Part of a small language model's weights.
Size: 15 layers, width 320, vocabulary 8192, 29.8M parameters.
Architecture: LayerNorm before each block, rotary positions, no biases in attention or MLP, untied embeddings.
Training: 901M tokens, 13743 steps.
MLP neurons of a small language model. Each row is named by its layer, matrix (down: output weights) and neuron, and shows model dimensions 16-143. Each number is 500 + 50 x the weight over its row's rms, rounded and kept within 0 to 999. Numbers have three digits each.
A block is one neuron, or neurons of one layer that tend to fire together. After each block is what it responds to, as a language model described it from the Wikipedia text at the highest values.

L4.down897:550531546511498492562546494582482489542524400517576492499554474475466554401480455520488469523530543635484464518521476593480527464483499517449488529504465537584518572480409515440480460382456535510423559445485542525548444650433521537416493545507401436524574568466567560498553473545468492489549542550426412605471491467433415442518457563475503436469474501558538527556492425496537386512466
L4.down941:500517459577529519424530535361428512482481501529535562495504592548449488469530470542472524499544470709558517501459570589529494435606490571528601434505410518527495471581372473532526471526489536504533549562526556492451525510463488507458534482475485490428561579556519503530601444512433467500529542467498330474496536527439489458515488534503535530441570472529535549541523475480599449559495
L4.down1123:514457473578510547521450471436512482469505528473466523572509482587540466456464493592502479568441498562492474557421496481502478563589433458520554516616432502637369488486515477482488565418516490597458531553528532543479473461447492469587518494375510500468482501578572503439455536584494527459560551543497492504518562540544508466545512570547489442456502483424499472475518465511569507471452
L4.down1563:456493543526432519510519470592501505469589454490528469459474505541447566585535546619424481560586505616477503546562382534567494444566509482367586527444546480498515561491482555459456586510386581439550499560564508514479552517504534494506483455477466538504499525390417490490524415519553449535602533486545428489434502568479497529550413490504512431551517480621546493503519499493527503515500
Responds to: Heading words right after "==" in Wikipedia section titles, above all History, also Geography, Biography, Background, Filmography; weaker on scattered nouns like back and building.

L5.down189:570598485431471569448464494406466552492595533543535570398547514440608527508465528560514562468435480528454413534541482560501453445532490466520480461426489517582518477528494472514448438488593541512431475526534477523608550458490404521545506511553536553509519487507488484517433471524446439454464541520426494472478517504514533544510680556610532524444515565555520472603391529511354567465490
L5.down588:532484490593530545513533466576510510506544476487471484511572564420508492618580622455489500589520530550496555510526501521509433419524481459355548487493536524475555426520541515420486545493362531486531524536472495514569561533488426389480489540499482598509448404479420534467491521457493452460551509460554514458561512588448478553518526382548454517527455437592468526491617555451498533449402
L5.down681:532471442561464528476493492435576448415497559529465497522480580420465499470428531477426503527480522545491491435472597528459551541538426417418537509467529541619525453526358470424527486514454629511590460560517390434522439484558561556399513554535516541486501525459494563427481514533532455502463489489567509515502437431454491425511555546468490474503535452403575493408498500499505503474418
L5.down755:526553425589517394446362486291440443540482515511532529394485548470582509488497520444538492622491531564344564532484532521515635516480535503442486512518475508545508455490529525498579418595503468417495465462489479431483532575527487486475556554569544466540477561577552476514540578490502496437500510471516540449498452557510468477559482496523585449520517457477516537523423502458523492486408
L5.down831:553535551463508594496496508589437521537481563518561532456580444503516537578542522487565518502536491566571480568547561496419452563516528392495495506620481480466500431531480547564441504429531544489470517534545483561537571512491502547377526569540497439510411405546466488487474459504466616535628469429453558479491522488420481427577412577504524509410490464469514461438472511453557515498478
L5.down917:577504541525483524450422484463476563554449529467489508579559447447529433570514488462488378477504458385407422475498573517498577472495509414484566465468503508536481531549482445472484523563535524518562496438551607512488474598536481512596488515501498438434514504495424497528516481525462560559507490560405486514481461563476398377593473520532505403533642507537467426474423573425527408537456
L5.down946:506599438523563459581422559275466509548557550486565548474541517545442609515542480528472446440528406500496521567554429511428533409586560418530455507446450519549534476516469488472523398561509454530476414544550502504502550544487560475499517479494515479534477496496493624472476562533557452387494521394514529381432530485527515488512447525560487498474515528534466484494489590543419470532549
L5.down1005:537489490394458530507552420410457475562490503426497524500372525501484485480512538481404448407487508512502475483463554467488460470577536562481531456470473633519478479562502585629520483524519403500534562479491405496422471517545525476462563448506490517473467448628516561487539479526492524453478459532559570545520595507503509500447503506503462420439528500525553461559546502495497472437534
L5.down1042:537535444429461426463496525416621419534531556526432462546511592553549424521513617510445506490500476490464512509532471392442541445534430451502497473508532505511561537522404463596623494494416514525454467595500468527531446578506465401447476459612540482488492530513431461425464497504503582495515550420522528576529438567540494516548494464462578451464507491483572477524482614464511440431451
L5.down1179:511522540519534522527425470396560387506546534456488562555507446471456453594413466398448535540509476488537530530514512485474516553369562518486443561483606504563543495485452503546461444494524543534485505545419508514485469429519474541502506487492554477416635488618516511465386495498517502511580574498507602516556457472528533425501447453489539441495469412466443528447574602475467589478503
L5.down1472:403429474471472510474515510358509525477548482562510589558475498490427568543522557467459472537577575430439519506485671507443668468478451475502517465464394478462551609517510516622477493490494570544502581585493443590549557477488472536450566417520488469488461425488498546440620478556496462472504575490494417524574518488503508483502521546539478495490515539487543413441566451548563464404540
L5.down1503:453546500523407451466451468429526465481482525485426518584558490558526555483518470621494567523513548550473470596545466462492446472452481530527514496353536570541560522553457564557513473502546548516445468517423492508565576592499493480505435619603540450540445517570501531438473473434511443430472536461472500609479529394563488476571472547497508500496525492451499475507371573541510491531479
L5.down1606:480552417531491481555413464469536439456488517510527500520438480475508545537546502559510461481533575402541617451432541552546476475538471471592517411446415442430515528550527420471483516497507528469557434456524551511509453499556459537482505561501610483494531526391554415509494444514509515472543512501502532511483558491511512479609627412615587459471494533481552456500339479525629494556464
L5.down1671:522433510438455574566542532528519561489463504472528489443495534399584405452491467496517448447538547546563484493563532543548525443484552457469450566503506443500440500540465476504491442539458484474491578484503547385399515404502446469528502563501491463538554547481409480468496588480462528499488514460547471524473519363520556522530490499548553400481508555469570590648592406411465548539388
L5.down1782:462619475584506443558547432511531531520531530537470453509502521509531427538476454513540557542441540492476474543566470490436521458564504420409505473460500504478432427613398528559544565458457435546591481531527505524536542399478437505404497515498443537440479589463440538510571445472537571547486516477537486599503492542510511512496508517405499604524478487479538550537451457461412481547459
L5.down1817:526473383563482425463513569340519553467566564473494552512429516525425527521535524517466491476440484478463446411499456504426545549515463412504482587453454426441534578517482494482558579472488496482512540485416499505463570532548585520449419467554449525456585457476401553489465506429490553485566570494427522498506477500509473473485473532513505452460511517509480400507514474630360491473453
Responds to: Mainly a capital U that opens a word, as in U.S., UK, Uzbekistan and "Uses" headings, plus possessive or subject pronouns (her, she, its).

L7.down1304:529514426416564487506511518467539527518471490580496544490546447603579493474514445501583404488577487487465407529510537524551438590497432453465579451491529539556439470464525570443461460461462466503486484564522513498495563531495558633429411481515556448455512491517526566507499542473489556485537438431496439552493465494431488464390544565548449469554537500502500482563501551519495519530548
Responds to: The closing pipe at the end of a wiki table row, right before a line break, in stats, election and results tables, such as "| 100.0 |" or "|---|".

L5.down21:394453550407508420437508484342512478442489627529543579509491513581510450548559534601374488505486421463443511545472442575601393567469544505551525571628477452579440574478505458440474500579469516525566431497484490452565512468513542489478468591514529592458458551517530480549474463486542480483459474529516494519459453470452470557506540488490488436502569525505489472447576470453307512537442
L5.down22:487493555395521369456470499521563537470523495553463566534451541551532472476603490443573522508504442591431539364464561523495344522493435471533350473522482509479425485474497505480396469461600584550504507501450400516490469564519501588508550542512554454408482474568451524554536431527447479553450529554518450597465497523497532599559580529476498409519526525389446573450415474452516438502572
L5.down37:464472489457451450396549435539508601526515440468472507532586555431534413581473548470522541429478574546483483525443437419458514447550469471560516520545486521466495485501519444556443508504473622515458502546486482501498570434474477430446517540562650455548563532486499433530498617544503519534541367501438489527584500557506472506494541531547508484485511474423434525543455537475491495523533
L5.down105:421447536503549460419465463531644498430554477500404480490564380527442501480484489474426526438535462510491424453506556511528426498507380489532536528433437516472486497521496514558556481473484585480478434645481566516436504488526479542548517459460445516496450455492434537499474430536556439465550499494543452389532567465419497528443483474417487474476518509476412504523564519598523518468481
L5.down170:580508608486395467467592462506490571484398629555537538507510497473466547460510460519419459510494591515472570540585410526538495502556540572511480421451572509493581483475449394488573537469519548531563483509511530536432510536508387450370460358462513562564542629548573489519500511524502516525562525479491561511451414488531547481480492530533493536459536444488581574459499537532448512438482
L5.down237:503539426409531488515553549576475566443511501538611557509581476521475562635534493484386373558528457454505410548553517496622434484479514492537540561559496430573441423451528531544492458527496488508487476518444525465521566490559539547542595571463540464562448490447447498466483575464517535388553474411444524500540505489460510474433626462552549538505495523418531427490462548480540465511482
L5.down368:465595513479540524469533366474512504496455581527400508531405588484472541431558540493498525537530428546524523417471467468461440479559525550534458486460433488514595470500511496515479475385562542522620453430464476607505478459538514529458537532462544506543429550565447508459465471540510507555480446526565492576518572506502553541498520591507434494432571555438397518478446530492444462537529
L5.down370:547519435576520466543409513431490473526499415476485531455519526518465553550576543489451442569559537511466523483490435469469516468514428579441533538448383507599562451491498415413568538435560615488458525520568436666525450510490506528494448493424482557488519456413482573474392458507523447472470490469513520494622455459497610490521457533535513504553540505460570567455594539620515541511421
L5.down423:453549506418552523403541508437477446446609552438531473427556574523527608511582467450508473485651552561445549521500542452464478497523528565541416431525512462476555526450505488466502402499644586522521453514530463442461589496514604484493530576531595450488553506485447505524574544537462494429536496552573472558498413520458515534540510557564521534616581571426558547483419454460550447554511
L5.down456:504491518497621642438541504556469548487619431494549546473505388564473578487508509515509500481511569591574594564459605525473500491543575553538443508455409490479480498452541457468551482641496515515449482482416487480434540479529458563498522519460402565420524449445392486560373560520455552485470466560468475454582479435528486529557470553573527455552467426479507431438466556567435456506471
L5.down531:471490512464507598445474504461535484535518524545456458557522518521413597558563521502459508502600497569505507541468504587529449478599533477472634557456416518512474472529516512432472497542574525512547516510467549498576522485518511567451563402510460419431480567451481568527557389478543526381417569462468508470521432554477540596482511471506484551474492438483581454511450492505481429514481
L5.down564:510499497497525443434539558457518391569537538500421490543534491497510450558532462544463507548571445585527546449504576536595489628488530418473523539535458513434529461439589469446478529406412547522502488564541524554463598551461400427491556492495529441523473473390451544454507455451482515443486521495441547538566513541492554431461568486455423527420510527478496635546447517478575438481567
L5.down844:448479476464615519500502531505417464394481532542511499530429527514514462564376440495511550515512520555432605528429533492529496515502461433438565508494475554443477419400423501531519427521613573455543452497548512485466539497503394444406565488488548575502416458460419448425416470430539559518489470517492560491515530444517470448567441544500368445506577520395562562433517470517544616548556
L5.down998:575562434423522420506533445521497502526522509502487474569566563470538566493542518543463559548475455488507394470523533475516438504521464579573450452449535502484564437483527529483431516526503577414562437409510505613488508556464557467551527521508520582457520451540447475446584463467511477482491463513525519646448531515525564512442433568538475472414558595462448593629432505447430458538532
L5.down1469:516495509608460554497496500472493496561526444499511513377521486475492549475489503384480462469531521549538529475543470607432588619526489479481563504489497536520456526539517487570507438466559516567511466511551522398486424451458473516494409537518551456487569450400535521526561477471382466538533517474474513469421522506431501523451448443474485482464481576507445543496487506466542560524496
L5.down1807:509520587454532577485434544469487483417442506507443506506506534557420484391521505566433516467485618473519534435502478501476486502484508481548564516573412630469492502466462528506543493533448526474500526437465382540422476620517465473522448507418458498555518466551507540524525483466476507432433450619522456542513464479439607486533572469498502474451550398429399512476598474551454532394505
Responds to: Pipe or semicolon separators following a numeric cell in wiki tables, e.g. league standings, player statistics, election results, mostly the divider just before the next number or line end.

L7.down1437:492537493501525438512472541602440489454551547516581523467558553453526489532475534518394573538505464490566544423462584400532516430596389375472471607476471427529520536442534468567453458512412499594536501548488465454534542493413568477451478567551438533593500482569452517478576453549541497543550550483521463497435595597474459521497489454505563558491510467535527550504415559518507513491492
Responds to: Commas right after a noun that ends a clause or phrase, especially a city before its state or country, as in Bristol, Connecticut or Ottawa, Ontario; occasionally and, or mid-word pieces.

L5.down0:460514562442544494588536397437457563450487470492434487592449552418515416483494521460468513464414507500529423455452514573591541457519508463516510553513633493490494393499504428517446459488596488482606576443535529542449504439501523562525453475496434496493452491458509492488563465571459453455549493393432507376520522540554493481585495508544541450462486554438506471595495467565537569541558
L5.down250:581456534530542596567519546457599526547506539512561460455488520525506589515500423392459556416547519420521518578427533544447541471398501560530460506448520495512414490561545519587469530428541494494549496569554467489473431393480489472435491457472523470646455470470552473513446510531495493508546533582519518416528381483554447487515441489590534476559458450515602398514553415447501503528554
L5.down394:534527594485512472507407479588490398512474543498518552527518575513414495512491511454488524441495560432519442589531489449454448545441493465464511436498557577559535475474370562496504439548476554536592568456407572488454530557508549454469418408518576530503543495501521405414503506525459437553498449488432551408595551555524421498415455424467555464576612439530490587490613523522579558579476
L5.down458:533483448548592523497385387498504437377488537489497532478506523415520517451417523438475504538502490592477462472505425475554497485558491637521456506474513479530549538426484494450522532581498519442511531533491539521429472485502471563532556453533483597549536506497495469485551503522481564563399516465500593529487604502537508562488509523434452427481546356494531559481539461431397625505506
L5.down647:440423554557554506512441493450576465484459502512553579538391558523457504480551598439413567510537445518483482531435527440466521431510504486459578531468545527531462471492470578543450420610432521430488501510480555506465370489503499532444530536451577462478543456518434586449526514483426546560585469514414508435535481423387452578434473506552507450462460442537482574499536577461437502462475
L5.down657:475533510518468395501419535471471452440519489487595562506537481493512539399503498361521505592544465569466454551564547527565539417497519478638634504566421549510529518481516544493468382515530522460476483446455509461450405449426440539533505499537511539513419464518415576448510528434565525484490471457401449491517512448461497420474448545523548530480545382533512512530518476480472510548465
L5.down687:489505466474459513478463447645433514596611612592530475557569490569399539493479465428463456535555440528507571465535471486506483527533477514585524451443538409556492508474512532558445536566525480609497456561423475558391417480493475592468465569427416528530524453505501492482499464479417429510587518477463484342471549582510540538598413466524538609392461476478474550510488548512466486499528
L5.down770:422486526485528564490509520325426500405518548445464539515513557519548444529510605442462586452516457476529490417502416521550463478584498399512526513448486471490489550580483457426389442499512473480513469560511506524534439559546446513516494487529502511566479441545464510515628466426487438481382490410495534584485493490491515509577452584476465494453490514542574555546464565514528407512489
L5.down1004:513404371457508424521367400396468496509470511442475468556452423542467492488429569502522598598448510487503560466474476453509525540562605453514467530497433515487488401514521523525466474478467482477505452542479501583506521441503552518419521456471432454462556458557504578467486495477483461585438472487500513498439487490443430401476595554398555506516503491487508610416521510525576491560453
L5.down1070:440504403437481525425548535586345496468629502453482421528520433511485549491474442504483457509546381447524478482419545497496580513518510444570456406501448459550544501471520494470494467508558408452508520511455496530545533465480496553477444540482549513427443492457444490512543390523434474526476441473531438484571516503454530360511460596547476570487468562386529479575509460511435479526567
L5.down1244:475431480534485501443425510296562549446500480469537437523511465528494456489483503589613557496483459424445404524516472427418491500535519477527472510500565509506511467507456489496463459534441447464484493495463419532467543547458579504447455526477395593569518454602475492446567510489556635434470446489592545571426443554509455538523448458525451495432515588393533571497558475471495576528435
L5.down1611:496522505441498470493492449463523490496541522403533448563620568493581523578511483445487475513468620551489500446539514459532503409443428522519580388460530458615476559471455489515538487477420563534467447476540475531382464459545446538564516404526516544487520539481520561500500455494516558503474575533547537537360551530587463542462530548544490582579514510542625448517581421557446441475536
L5.down1646:407540392564418405484508504537518569574429468542549515482497617551439474475531500507476534595475521555433511464505500479477531494557450534525528574514476489492549473465566479464453530585574533437514492453435425480547495473554479503463584414399467560526458398446432570432549514457441409513474481611486482453496557502460553418553454564422491534445401559551380550498424467499482524492568
L5.down1688:550591511428608504443464561450491515547470554481435604524468545408451443552468374523472482488550485458441555464533516542543497454524545487515550480511543533605511469482530560543596473527499530445537525487470404515463548502455459410587497511487474568538601536442538433455505528512568630534427552439485478433453593476524525597520537484536580514493555456533484535505519467545490499563461
L5.down1827:491564621427428507495470524511483459504499421541409545549458505484577529496504521517498541559473507453596435476542544493522354509481541573415513527483611529444454459521437401426458448472472505435494516461549542541616444482481534495522415472599485560433508550472521510574507490509518517488455530473554537528554604446486529495478481560407478482500481510456502441534574523453453527415557
L5.down1895:456492478419610465528511507567526483500494529495529440468555572465416476432494540516452487494573500577414533480531543459530507662543495419476548534461465500482533515481493481489443485488535545421534525534547504503542533461516438405503448482509487668610470524526510492613460523481519525530433483452496595400527570536556584540529423488522555427477614480559524419475409502471518550479488
Responds to: Commas and the word while where a sentence breaks into another clause or phrase, as in "in 1929 while visiting", "in Norfolk, Virginia".

L5.down60:577547586536534517488476585426560460562475481576507583469468472475421466500511503466537467477586527490545468467509413553484407426423530509487470479544497540507538579565421528484544525529498462477519550508386462441450527439432472567557661527456496501505504518456536551486504472501432538546581536563510452486476454476441477480463560558461446497424492489404507471524503433506498574523400
L5.down298:408465557488484508447556426527478493461497564517508500499409591482529413516455547532483398568542482491534456496533501535577518435403476461433473504472511438550528444476547473494468510475550498433562508564439535410634528471490526465493437489505437509564399559479464483533493493473478629515548556529539502436474531463548488462524570530480409370586429516508565509488597447489562369490439
L5.down600:471469535591518498481551527635518428519457471487448555502536450493497451448565453550528628505504488480477549519516524505392524449575505527569507429476463471434519501569478479530544615403532597489495448522453505475480477424436479449486485467570528518514447385497490517540558467517502543545560313489503488466491530506493466569499478462459449463531513472580530463535479537508590521521408
L5.down664:399442503498512545580455419314483466464422513537516504558461511524603496483561444538455538515516451539533484511474491492430532400438561601449438429507505454429500506552487528516482525452579509492621411484478486472487393507499579526425542423503459500468529430586519513543457542533520447427473590488546550471537525529537478512463580503511484525544502537426560558469483555399501486549476
L5.down945:464453403543500476467561396332519434502452600378551455417544491442442452456518590497530378566496529518565513530484426607540481469507608505486540396541517479587429502506457568487495530519506509437461471481444518495432400506511527516457570439548534528549383611555494526481472442472463502517554518499482481492473516443575471518536497522573436498441535400474541500543499478483548442482476
L5.down1054:578501473565559498445477529377501409479556489458486473477470599419541468466524583451486426567487497588479540445464525619504544439468445484423548502597563486491468462472568476492521497570471471523546489512467503487478511479456521420588468494515472546478432537436471509527467484474394497427529451488487541499582538481540467459609498488600539497511583578544408539660533545513510521549465
L5.down1114:475646574545516494569398543467509514467438443539493559475532510441511531419543431442485486630449524451465527537557462524503569493459518505502490555539432418543535449510508510525549539481506496439558468588491469497546476488506663414465500470534500486538527566526554442534424539499488502505474623526494494561439430507509479503479472602521428498521501540493449519495479386460485544539482
L5.down1171:502520491500551464487456431388461422502528423450482504522473449472523517603469569529462617526560495474489514584542506515581512469513477489417408529515437580495525438450517514413509579551485458503493487535439512448505387507430409493516481492524483541435422440513561513517590528422495542488521493537506548508533517448408457506443505473506516483472527461551426473450532543486404451494465
L5.down1414:550445524519521508456510518379568496571483550538478448586414516560488470527433462500519456513451492423637421496463526497490501434452659581487405434439525510476457518457559577483436426469539427501477509456486485485478469512497518499519564489536560483525588533466445474534572480502540449481461470512596581528453451426564456467581559485487528500512455494468497516587581428538496365493419
L5.down1455:534473548514437498523494594398598420442425409556513399554551425552579451438526508520532498579542470511442492495531424528476490440487429556499523440591502494475475541459482596523522505418453534456471420548484535582484496477506538470537617481350532490441558513591538635427576520529588538531512541522470504496476491502558424475429463580456467438557419506513487513402522423464482497546508
L5.down1557:530485459441452576472453484428490386454609515541483427567575618452484544503464474471534546448498440484434458535448416530555470460467445487531567553417542545495454521528482503550458473518567474499554542469531583539376459579527545503531459480481509573539463450463559479512457371542432410498525658537519561573517423348566410536567448520483532510529561496467519525514505555362549408509466
L5.down1584:539488474516583464466560527558388440442565512483465464466478480453563490515579501519561575464514519542495580502463550536536593586589490463469560452461530569451498520479426510475442451504483576523519483485457469414532516609510441553390485471493597541532465518510522463540576327476436432498520417494536383443462494513519506511456513426429417504464532498366499517519532536540506528475509
L5.down1663:498540455536487489586629440432509444512579526487470592528483468507527488553500516493547479462516539416387538447446421600514470447514487526491473554505493509529467494453480475547549631502521485493446535410407472519471454563423479495507465516484455483481516461512507405526501501428427611470673438430562542428496515480539474476484555543466474501520500411508530451575456465452469542621449
L5.down1697:551528545458505533491461422527438519518578472502494498525449499526520481498581547461579492505502549568496591560550509470562542478524507481506524544551555473481484414503434492452489507446512594494492473484373591468523518438501568473507379508586569537420443427578511460533438471422396557524453527481550505384500498485570591490554502494458533412590512514427493484468470522528513463580405
L5.down1772:484518563511542490505458570531495492528517504459492504475551587488450512441487492468462523488545496568351555416492453485536432565409557481425468509479581493452523494484423512515424533478513431470487440453478475468492503455538483520529552486497464531512519523414520455536472543527489528596461402620561499522505470331599475549473396527531497460583516508512426502439412433570441419459514
L5.down1848:498466548541418523509492553445512487497513462606405514522494566468545477432522532517508528561528614530483526466436502497463454430551521475461534547527509411575442504487481421527478579493395516527513476560459412436539483395430519410503569380528500528567479494464479503579431464507534610534512627509582502452580471524440398454439491542515472418546444510427556450506516428449547428479515
Responds to: Words and word pieces inside ==section heading== markup, such as List of…, Election results, Notable people, Criticism, and sometimes table header cells like Title.

L4.down282:522547411524493491408500505489596497446539443552475453547587513509539531550603443577402464586540541522477540435585512467529495543591456492434491511495529460554565470518522505575528510522500499484531429527472527516575530495540505497557492560532477524568474569482542546473492512526549528522566478466485503607521400536486575499505542506641555537522475509434448541537462481562497533569508
L4.down615:528489411518527520490556461554478479457469518593483503484605457503541484603611522546425527633464527438492607476651507530491482424506503569455588527475482431507511443493486458568536574510469471525552512476555453545604506468531412499512509593432454518617499580475520442483347547496529546481512485485453498601607492540478449534473581435600493530503460456481507507564543459539441446461458
L4.down640:464513483503414555623531429447471512438581413519469417503509558490569564475562590586422571505550492487486571481526442464513546573518540461514519574338497443523511466592490393520586478471456515445486512472467599477534489476498400537505589533495530472561504584463493540481473574519441544501620431527527508514476483559537454506514521546550417506370535417537592492436446420536437558540517
L4.down1687:507550432455506528499536482692586525545522483505465439557555457520544491488518469509438508508489561540553500440634466477541516596391423470467523515532525480450601531537466533586469552396476554571510455447541517482560517439535516447487543452507508560588473539425485506531556523509508552494554440462493492483510467457527484503412483514606525535499479496458383452544511514475505447491474
Responds to: Pipe or semicolon separators right after a small number in sports stats tables, e.g. the separators in "| 14 | 1 | 2 |" or "5; 2; 0;".

L7.down1293:531613439560466474581508460382460530468560513414527508526498535420496551413522590471467525384527572427574438505476501462429562529534513538484580484543459471506460519346472484475462533537515544515553444529511465536480455482506614586469552487470534428461494530538529534491417519463573424526470497438453501506456448515543550530486492543530560493554552523526496513540498546588494536479491
Responds to: First token or fragment of a capitalized word opening a paragraph, heading, list item or table cell, such as U(zbekistan), V(iewership), Sources.

L4.down1229:523466572496500452457533412460531460436519485459444556508463464581468529505589439545566555549519541521538449476526571504502460529483495383453501472502536401422523502541470481524404470486523508435535526530510435541532534411530502567525523557425470477558422398492550531392533505450443487391440530440581533535529538507522490582478462560552425466535442557512544496559441459481516490419593
L4.down1561:499452561367503458492595613533509456489519632463477452475524478484444550529480507507524444566487402496463502420487428507409493502474510464408502466485527459379491431553495428499436425434464563467500490571496534477570518448485493573524479446525451446478563484448561434519498465453457579507494471418487475629472494513595459493524433523468462481561478512458549430589413510512485539474539
L4.down1712:525440561468483478482504441365556568528519612431388522563382492488522587512441398535551519575513522474530498467482576533493461413514508433551537513540460536549517468538489508468492397507525579430477484550496505515537532524575461541537516521511554475521430401517446503579414415549531491485490474510538519516524441509433549465464565524481569518434442520511542431540478469558430445575478
L4.down1910:514510475499442449507498469504467423531554483413459521511476497511546538489571543542521509578487434513529524505512465456492514514497447524487491549577445441444504539489571505510504583508446506473464502549540495497536523528570396525497537518492475536495555450504601532562461457435495435548529553567546511489382529522579449524591486486454474396427515459463393474478466454614354526421505
Responds to: Commas in running prose that close an introductory phrase, clause, place name or list item, e.g. "Because of this," "In Bolivia," "University of California,".

L4.down119:491519555474487566423471493217492444531599489481558489579442523547446502503513539454479503531517511408407477508503520422527511448524534398457497531534476391500557488522437444485534431539485421482517518522486481562568583438507555501495587432546580493503536513515552538549544514451438563516622465372417515435393491465504493462404459562521533476515545466493490512445481587527471369496495
L4.down527:508496507467496518556474480329538538510542559411582503481469574436511495417486459484492610541493528525451519420515473483471482458469515466535537469595526476544511448639478475497569456609578386354491530553545512503607561506445495522395486540554526498547499523450565509580447539450543519519534517542472504395490527443495536488510409572584512515445475493423438542473515549563358520532484
L4.down1228:469613504574547533545489437420497552477454546446497424513509527465550475510515545492551581497489440475418562398513489451493499445485521543493577539496545493510550555518517500471516502612531525540476497411413451573480469491532461466543504454359531512557495404404480492510449491528489594617493482504474575527445541550480459533496421583538505518508523549410509528411457494499508576405541
L4.down1475:464462488507482506576455437467567489534474504566443463448577523492488589493544493491524538500559461474402496494497424558437520496467543550592493547393487519483578488553384472453534542429569553470564386541468438589534534519481473537426579458463484455480414535457500438576537476480482436574493434472425547500490552440596468441457501538528509547489553440433549382439493511437552438474485
Responds to: Mostly "men" as a standalone word (men's team, equal to men) or word start (menu, mentions), plus "New" before York/Caledonia and fragments like N, U, par.

L7.down1292:505498529460591458508490463468445560556500451479424515517579433398506469486536507485509592432500432436506500489506516503488596451506538528442466478540474567463403485525480593408508489461529514542532514489487426493480506484381529528492518530575507488499493472500514512561487586552524498575471539537502385445498389537543443622423582428503532552493492587392471447577430538477365491483543
Responds to: Word pieces right after wiki markup: section-heading words after "==" (Sources, Works, Uses) and table-cell entries after "|" (UKIP, W, Ultratop).